config.toml
n_layer = 10
d_model = 192
n_head = 6
n_kv_head = 1
head_dim = 32
d_mlp = 768
vocab_size = 4275
activation = "swiglu"
norm = "rmsnorm"
norm_place = "pre"
norm_eps = 1e-05
positions = "rope"
rope_base = 10000.0
rope_fraction = 1.0
qk_norm = true
attn_scale = 0.177
bias = "none"
tie_embeddings = false
parallel_block = false
init = "normal"
init_std_qkv = 0.0405
init_std_o = 0.0
init_std_up = 0.0405
init_std_down = 0.0
optimizer = "muon_variant"
lr = 0.0151
lr_mult_down = 1.5
beta1 = 0.95
lr_head = 0.0096
warmup_steps = 27
schedule = "cos"
final_lr_fraction = 0.03
batch_tokens = 65536
seq_len = 1024
doc_mask = true
train_tokens = 259700000
steps = 3963
dataset = "wikipedia_en"
MLP neurons of a small language model. Each row is named by its layer, matrix (gate and up: input weights) and neuron, and shows model dimensions 64-191. Each number is 200 + 20 x the weight over its row's rms, rounded and kept within 0 to 999. A neuron's up and down rows have the sign that makes its largest values positive.
After each neuron's rows, "fires in" lists the words (lower case) most often at its 100 highest values on Wikipedia text that the model never trained on.

L5.gate378,187,186,207,178,200,201,230,202,176,250,133,201,203,185,195,198,142,196,200,229,199,178,179,187,198,211,211,214,184,208,206,213,182,178,191,227,223,203,198,233,212,240,223,188,174,219,200,203,208,211,187,176,181,217,188,177,222,216,237,182,176,233,175,179,192,200,177,223,192,176,210,221,168,243,211,197,198,161,196,191,185,217,161,218,173,188,224,206,178,194,186,192,177,188,189,208,190,188,208,215,176,212,191,186,187,208,190,236,145,186,226,189,201,214,180,210,221,195,203,213,230,171,208,226,182,168,199,191
L5.up378,194,222,185,210,215,193,199,207,218,217,187,207,195,209,197,202,169,228,165,187,232,165,190,177,170,205,213,206,215,182,193,240,207,205,205,221,221,203,196,254,175,205,170,235,140,196,226,219,184,163,218,215,172,201,170,189,211,202,243,215,203,217,190,207,202,217,176,205,185,185,209,230,184,221,211,202,196,201,199,209,226,177,194,212,210,225,195,221,179,178,194,167,191,168,196,210,202,187,236,208,177,181,201,200,189,190,188,207,208,204,223,191,197,188,184,229,190,188,184,194,221,208,187,211,224,224,220,217
fires in: "after", "to", "with", "by", "without"

L6.gate69,209,235,173,174,191,182,203,197,203,236,203,202,202,203,184,177,184,209,240,215,193,210,170,164,201,205,231,227,193,193,224,195,204,210,200,190,175,181,185,234,211,197,211,191,216,209,195,182,177,196,199,189,211,187,199,228,213,214,189,182,194,208,198,202,190,201,210,224,153,222,187,195,220,199,199,206,187,246,180,164,184,209,195,172,191,218,207,190,207,235,199,206,203,197,211,199,160,226,198,197,177,203,225,181,207,157,206,198,172,187,230,191,203,189,171,244,194,158,213,219,203,194,230,210,193,216,249,186
L6.up69,197,216,213,222,190,219,208,220,188,199,204,173,212,213,180,212,147,184,210,153,174,238,212,217,215,169,211,199,211,181,186,173,171,199,212,196,174,221,192,223,205,168,209,208,205,217,188,219,235,193,198,191,178,202,148,147,216,212,198,220,233,202,225,195,195,186,217,180,192,203,226,242,177,210,227,185,218,193,233,209,191,193,224,171,201,188,213,166,202,179,205,196,174,228,189,239,184,181,193,185,200,226,188,198,190,164,231,197,220,190,203,221,203,185,166,186,197,190,209,209,186,221,207,175,227,201,206,196
fires in: "one", "no", "each", "only"

L5.gate639,205,196,169,212,204,158,244,207,190,170,212,184,191,155,214,193,197,221,202,190,189,223,188,209,222,184,191,192,182,195,181,211,188,183,246,196,186,193,222,162,204,179,203,193,239,179,196,203,197,200,188,196,223,231,208,195,207,197,220,207,194,227,192,203,203,168,186,208,214,199,234,217,197,204,212,205,235,207,196,177,188,194,209,209,185,173,160,224,165,191,186,250,222,230,232,212,171,233,199,193,208,192,192,212,155,211,232,201,223,176,200,220,195,179,177,152,204,169,188,216,176,210,210,201,194,216,173,220
L5.up639,201,183,201,211,157,205,182,189,215,195,173,221,195,184,205,221,175,153,200,172,208,179,212,220,246,176,204,188,169,197,193,180,236,244,202,194,189,210,202,188,180,227,191,224,188,221,177,227,199,197,157,218,207,208,196,171,224,186,187,222,200,190,206,190,182,190,212,213,213,207,173,194,177,171,220,195,161,192,203,201,185,169,174,190,168,204,190,183,228,202,216,201,190,190,199,188,214,208,225,165,226,223,230,181,175,190,196,212,204,184,192,185,187,187,202,226,208,224,161,208,231,209,216,201,194,199,183,153
fires in: "had", "he", "has", "we", "just"

L6.gate522,214,231,202,200,184,188,218,166,165,220,170,208,209,207,209,205,175,211,191,207,244,199,151,173,230,217,197,226,180,191,193,207,180,198,215,207,188,233,180,195,188,184,194,175,237,209,196,238,202,187,206,181,189,189,201,176,200,184,179,205,221,159,209,181,171,199,169,220,199,200,167,212,174,190,180,208,218,196,243,221,208,223,191,164,176,187,195,181,194,187,226,183,215,210,167,231,161,221,203,210,197,198,206,200,183,234,170,178,221,188,197,196,202,223,183,201,192,177,243,205,168,194,194,186,212,187,167,237
L6.up522,167,191,209,224,216,202,185,187,180,175,190,201,238,219,198,200,188,214,198,213,204,206,162,203,197,210,191,205,204,196,181,188,211,215,213,228,187,215,220,196,218,185,228,195,232,211,178,192,182,213,136,188,212,200,232,211,199,165,205,201,177,226,170,198,177,170,222,199,196,192,198,188,201,190,175,207,238,210,212,234,192,227,234,212,197,230,194,156,174,171,218,224,178,199,200,266,166,181,210,220,165,224,190,232,183,186,203,185,188,225,223,245,216,199,194,201,213,197,187,184,191,208,226,198,211,238,216,219
fires in: "first", "this", "x", "that", "each", "only"

L5.gate374,212,190,211,192,190,204,190,172,217,194,215,201,219,210,183,228,215,188,220,200,199,174,172,197,192,183,181,222,233,159,180,215,200,184,194,176,202,212,169,185,200,222,174,233,172,194,205,211,147,213,221,243,191,222,196,187,231,198,245,228,175,221,163,214,214,209,177,194,217,207,184,228,173,236,208,179,161,189,206,201,228,193,203,200,194,167,196,173,185,185,194,197,201,213,186,231,199,221,196,267,220,234,206,172,193,169,186,213,185,224,205,224,232,204,227,169,205,165,183,233,181,234,204,187,212,199,203,196
L5.up374,227,211,187,180,174,199,163,219,228,197,175,221,195,198,194,202,210,186,223,178,173,213,211,204,216,202,211,227,198,190,217,182,194,203,178,193,185,223,180,190,199,208,191,206,173,207,202,188,218,208,180,242,205,245,208,235,215,199,213,222,202,196,155,221,188,162,192,217,208,210,191,199,145,196,192,211,183,206,236,168,227,195,161,163,165,205,206,174,246,209,202,171,225,243,162,208,192,221,200,188,230,197,205,155,200,185,201,200,184,208,198,210,242,181,206,220,190,205,206,222,190,235,218,191,211,190,218,197
fires in: "not", "i", "most", "t"

L5.gate587,243,195,185,210,199,210,212,159,198,204,191,210,238,203,207,181,154,189,178,201,194,199,189,212,226,216,195,210,206,154,181,215,213,218,180,160,212,184,180,186,200,207,182,188,212,190,188,198,184,231,186,194,182,214,222,203,204,186,186,224,221,199,197,196,214,177,199,183,233,206,194,221,183,210,196,194,178,189,219,179,241,210,177,202,183,217,196,196,211,178,201,214,180,172,186,221,172,188,206,197,244,201,149,166,177,164,180,213,187,200,204,194,172,175,175,208,193,176,204,230,167,231,166,177,175,174,222,170
L5.up587,215,198,210,202,180,168,173,219,221,166,166,192,214,175,219,185,204,169,165,196,185,200,218,213,201,195,148,197,244,212,161,195,234,214,203,188,206,252,223,197,209,219,192,219,185,198,188,213,179,196,188,224,171,189,203,236,188,183,194,214,153,187,192,194,208,195,210,189,214,219,178,159,222,182,201,203,199,168,173,220,197,193,192,200,177,228,181,152,207,204,160,192,173,172,184,195,190,164,180,155,197,218,241,200,201,183,205,180,193,203,224,208,209,182,210,181,177,199,175,204,180,223,208,206,172,199,206,187
fires in: "is", "more", "most", "was", "mostly"

L6.gate233,167,211,200,236,225,192,226,187,207,246,213,195,169,174,234,182,201,188,205,212,195,190,202,220,148,215,214,213,231,204,200,204,162,216,206,187,200,182,190,200,205,238,203,193,182,186,223,196,169,209,186,216,220,205,206,186,204,182,204,217,197,195,210,192,196,198,242,209,189,194,223,179,205,210,176,210,223,183,207,203,236,197,210,157,205,210,229,202,177,234,201,178,197,217,179,188,197,213,210,217,213,198,175,180,171,194,212,187,230,182,233,199,223,202,185,214,198,204,217,248,226,198,211,186,206,207,194,179
L6.up233,222,185,201,197,168,205,172,236,199,202,214,207,196,211,205,248,184,213,202,201,179,232,160,213,171,193,207,200,204,186,184,236,194,173,196,200,161,176,195,196,177,208,202,180,168,168,198,196,216,174,207,197,214,197,200,172,166,162,212,179,188,191,204,199,201,200,185,195,205,209,210,222,158,192,225,222,170,210,185,198,211,212,209,179,169,204,193,183,213,197,217,198,227,220,204,209,229,185,196,195,172,202,187,211,205,241,183,232,201,235,204,209,197,192,205,227,200,227,221,167,222,250,195,202,203,221,194,192
fires in: "of", "global", "for", "other", "or", "on"

L6.gate550,198,197,184,217,184,175,230,194,183,187,186,217,184,202,224,180,194,196,213,192,221,210,181,227,200,164,195,222,199,148,208,157,235,218,227,202,205,199,206,194,186,177,197,156,215,183,192,224,208,195,196,216,189,239,173,162,220,189,213,192,204,212,227,213,195,215,190,182,232,208,176,200,174,212,198,181,173,190,180,215,175,198,211,231,208,187,181,175,212,227,206,212,211,172,187,171,209,196,191,241,190,193,236,165,163,200,197,201,176,206,190,195,216,187,185,221,196,197,188,192,216,199,179,218,199,170,239,190
L6.up550,221,162,211,194,203,183,203,204,225,173,196,182,163,217,202,200,175,186,218,202,209,210,184,212,213,177,205,199,219,225,228,176,204,231,211,188,223,200,237,216,204,241,163,220,212,216,199,225,198,215,211,222,191,208,190,213,187,186,164,213,202,210,236,222,185,215,185,195,193,211,170,189,183,177,169,174,179,179,186,215,187,170,205,167,201,190,222,188,177,198,210,207,215,217,209,192,207,196,159,216,208,187,198,220,204,182,206,193,202,188,214,185,196,192,172,167,180,201,174,175,222,210,245,232,175,195,205,184
fires in: "had", "has", "have"

L6.gate691,225,226,208,225,184,202,181,222,178,224,178,199,189,219,177,202,175,181,162,199,201,202,223,170,226,191,188,212,203,186,196,180,171,194,193,198,199,191,160,183,198,221,198,221,217,233,220,212,210,216,189,174,225,211,207,189,193,208,204,174,176,204,217,197,211,191,232,168,180,209,181,188,176,241,200,158,183,187,155,171,232,193,227,197,193,216,228,204,216,205,164,222,186,171,167,212,187,209,187,186,224,245,201,181,196,175,199,212,170,197,219,204,218,186,176,193,211,180,187,193,179,208,205,173,201,211,182,215
L6.up691,242,227,214,214,163,204,192,194,205,227,177,203,209,231,183,177,186,224,181,217,169,202,200,225,181,197,212,185,194,213,199,173,203,194,195,244,207,210,174,218,214,203,206,192,190,207,212,263,195,183,169,194,206,200,241,195,195,232,197,170,188,188,188,222,201,193,210,181,203,211,176,197,206,243,207,196,182,213,204,195,205,197,210,231,219,211,216,187,246,242,198,208,161,207,155,225,169,177,203,192,207,197,218,185,191,153,213,224,215,217,212,192,203,226,188,209,216,179,209,200,181,198,195,197,178,201,208,231
fires in: "is", "also", "not"

L3.gate180,201,216,213,199,209,221,201,222,166,229,198,201,219,212,215,211,212,178,215,179,194,227,195,207,211,204,182,230,195,185,200,182,220,207,196,177,213,167,235,193,168,164,201,203,171,195,180,183,202,203,238,183,198,162,197,235,196,195,166,188,191,203,194,205,212,201,174,216,233,246,215,209,190,187,213,237,173,227,191,190,242,181,131,189,183,188,225,196,187,211,223,195,199,211,187,233,202,196,208,199,181,206,220,184,203,196,200,198,223,211,183,219,203,154,189,204,217,208,189,212,187,180,197,173,226,199,202,155
L3.up180,185,219,199,190,190,199,216,187,197,168,179,206,200,199,220,176,183,182,162,202,181,197,173,184,206,194,172,203,220,186,188,164,197,203,176,216,190,186,198,223,218,178,210,216,191,183,232,195,202,175,218,181,177,192,191,178,197,228,209,213,238,212,207,176,151,202,184,209,202,206,195,190,186,238,191,207,190,190,166,206,190,183,214,203,224,206,233,195,203,179,202,197,215,171,158,187,179,166,222,215,176,205,194,224,219,225,200,179,196,225,196,185,183,243,174,185,212,202,199,211,208,216,211,210,214,194,174,190
fires in: "which", "career", "km", "life", "player"

L6.gate210,195,186,203,198,195,213,180,227,217,233,219,178,174,212,184,178,183,193,194,210,179,183,192,203,166,220,222,201,221,218,203,199,200,232,202,197,227,184,180,176,214,212,206,172,211,245,190,224,199,178,171,217,193,192,191,179,235,190,194,211,197,186,224,209,239,192,179,218,229,202,201,221,185,206,160,192,202,198,195,226,193,183,134,175,194,198,174,182,198,195,207,192,211,200,252,188,251,172,223,210,176,168,203,200,212,200,211,243,207,206,196,199,200,201,198,232,176,186,230,202,192,228,207,180,196,181,234,174
L6.up210,206,191,194,214,201,224,236,189,196,233,168,203,191,236,197,213,193,212,182,195,237,190,202,175,214,229,210,207,226,199,182,210,197,204,198,225,208,182,257,185,208,187,205,191,176,197,163,183,189,171,225,220,184,225,166,161,220,202,171,210,196,173,231,196,180,183,213,221,229,225,163,225,190,183,187,181,189,189,245,205,187,170,173,229,169,193,205,196,187,178,240,186,232,191,225,206,195,187,212,209,199,193,217,189,191,231,190,240,217,192,190,221,174,208,189,215,197,212,180,197,208,238,194,231,192,213,227,220
fires in: "with", "under", "to", "given", "of", "despite"

L6.gate354,227,236,216,208,224,210,185,180,205,182,211,208,217,247,200,216,167,174,192,191,205,180,211,188,186,199,175,177,203,227,203,197,189,218,207,212,234,167,211,196,206,204,180,239,198,194,208,177,213,195,188,184,177,186,197,218,207,217,182,181,178,212,198,182,175,164,247,209,203,193,196,181,193,246,192,199,198,146,187,187,185,193,202,174,203,196,194,186,194,163,225,190,216,194,191,214,213,202,218,171,199,210,193,170,190,208,172,241,224,226,199,193,221,169,208,196,205,167,224,222,223,214,192,185,159,231,175,185
L6.up354,220,202,164,225,193,200,202,211,196,209,198,206,190,187,196,215,196,202,181,197,192,195,177,181,172,219,209,223,253,193,225,214,191,203,169,203,219,193,207,202,190,179,198,177,195,206,194,210,225,198,211,197,222,164,184,172,221,214,186,196,188,235,170,248,196,209,205,212,186,198,245,210,173,236,175,202,215,210,171,221,194,198,242,169,189,185,217,230,245,192,180,242,203,215,232,183,198,206,227,201,215,211,204,162,194,202,212,191,210,242,257,215,226,196,217,215,206,208,222,142,195,203,196,211,200,176,190,223
fires in: "was", "is"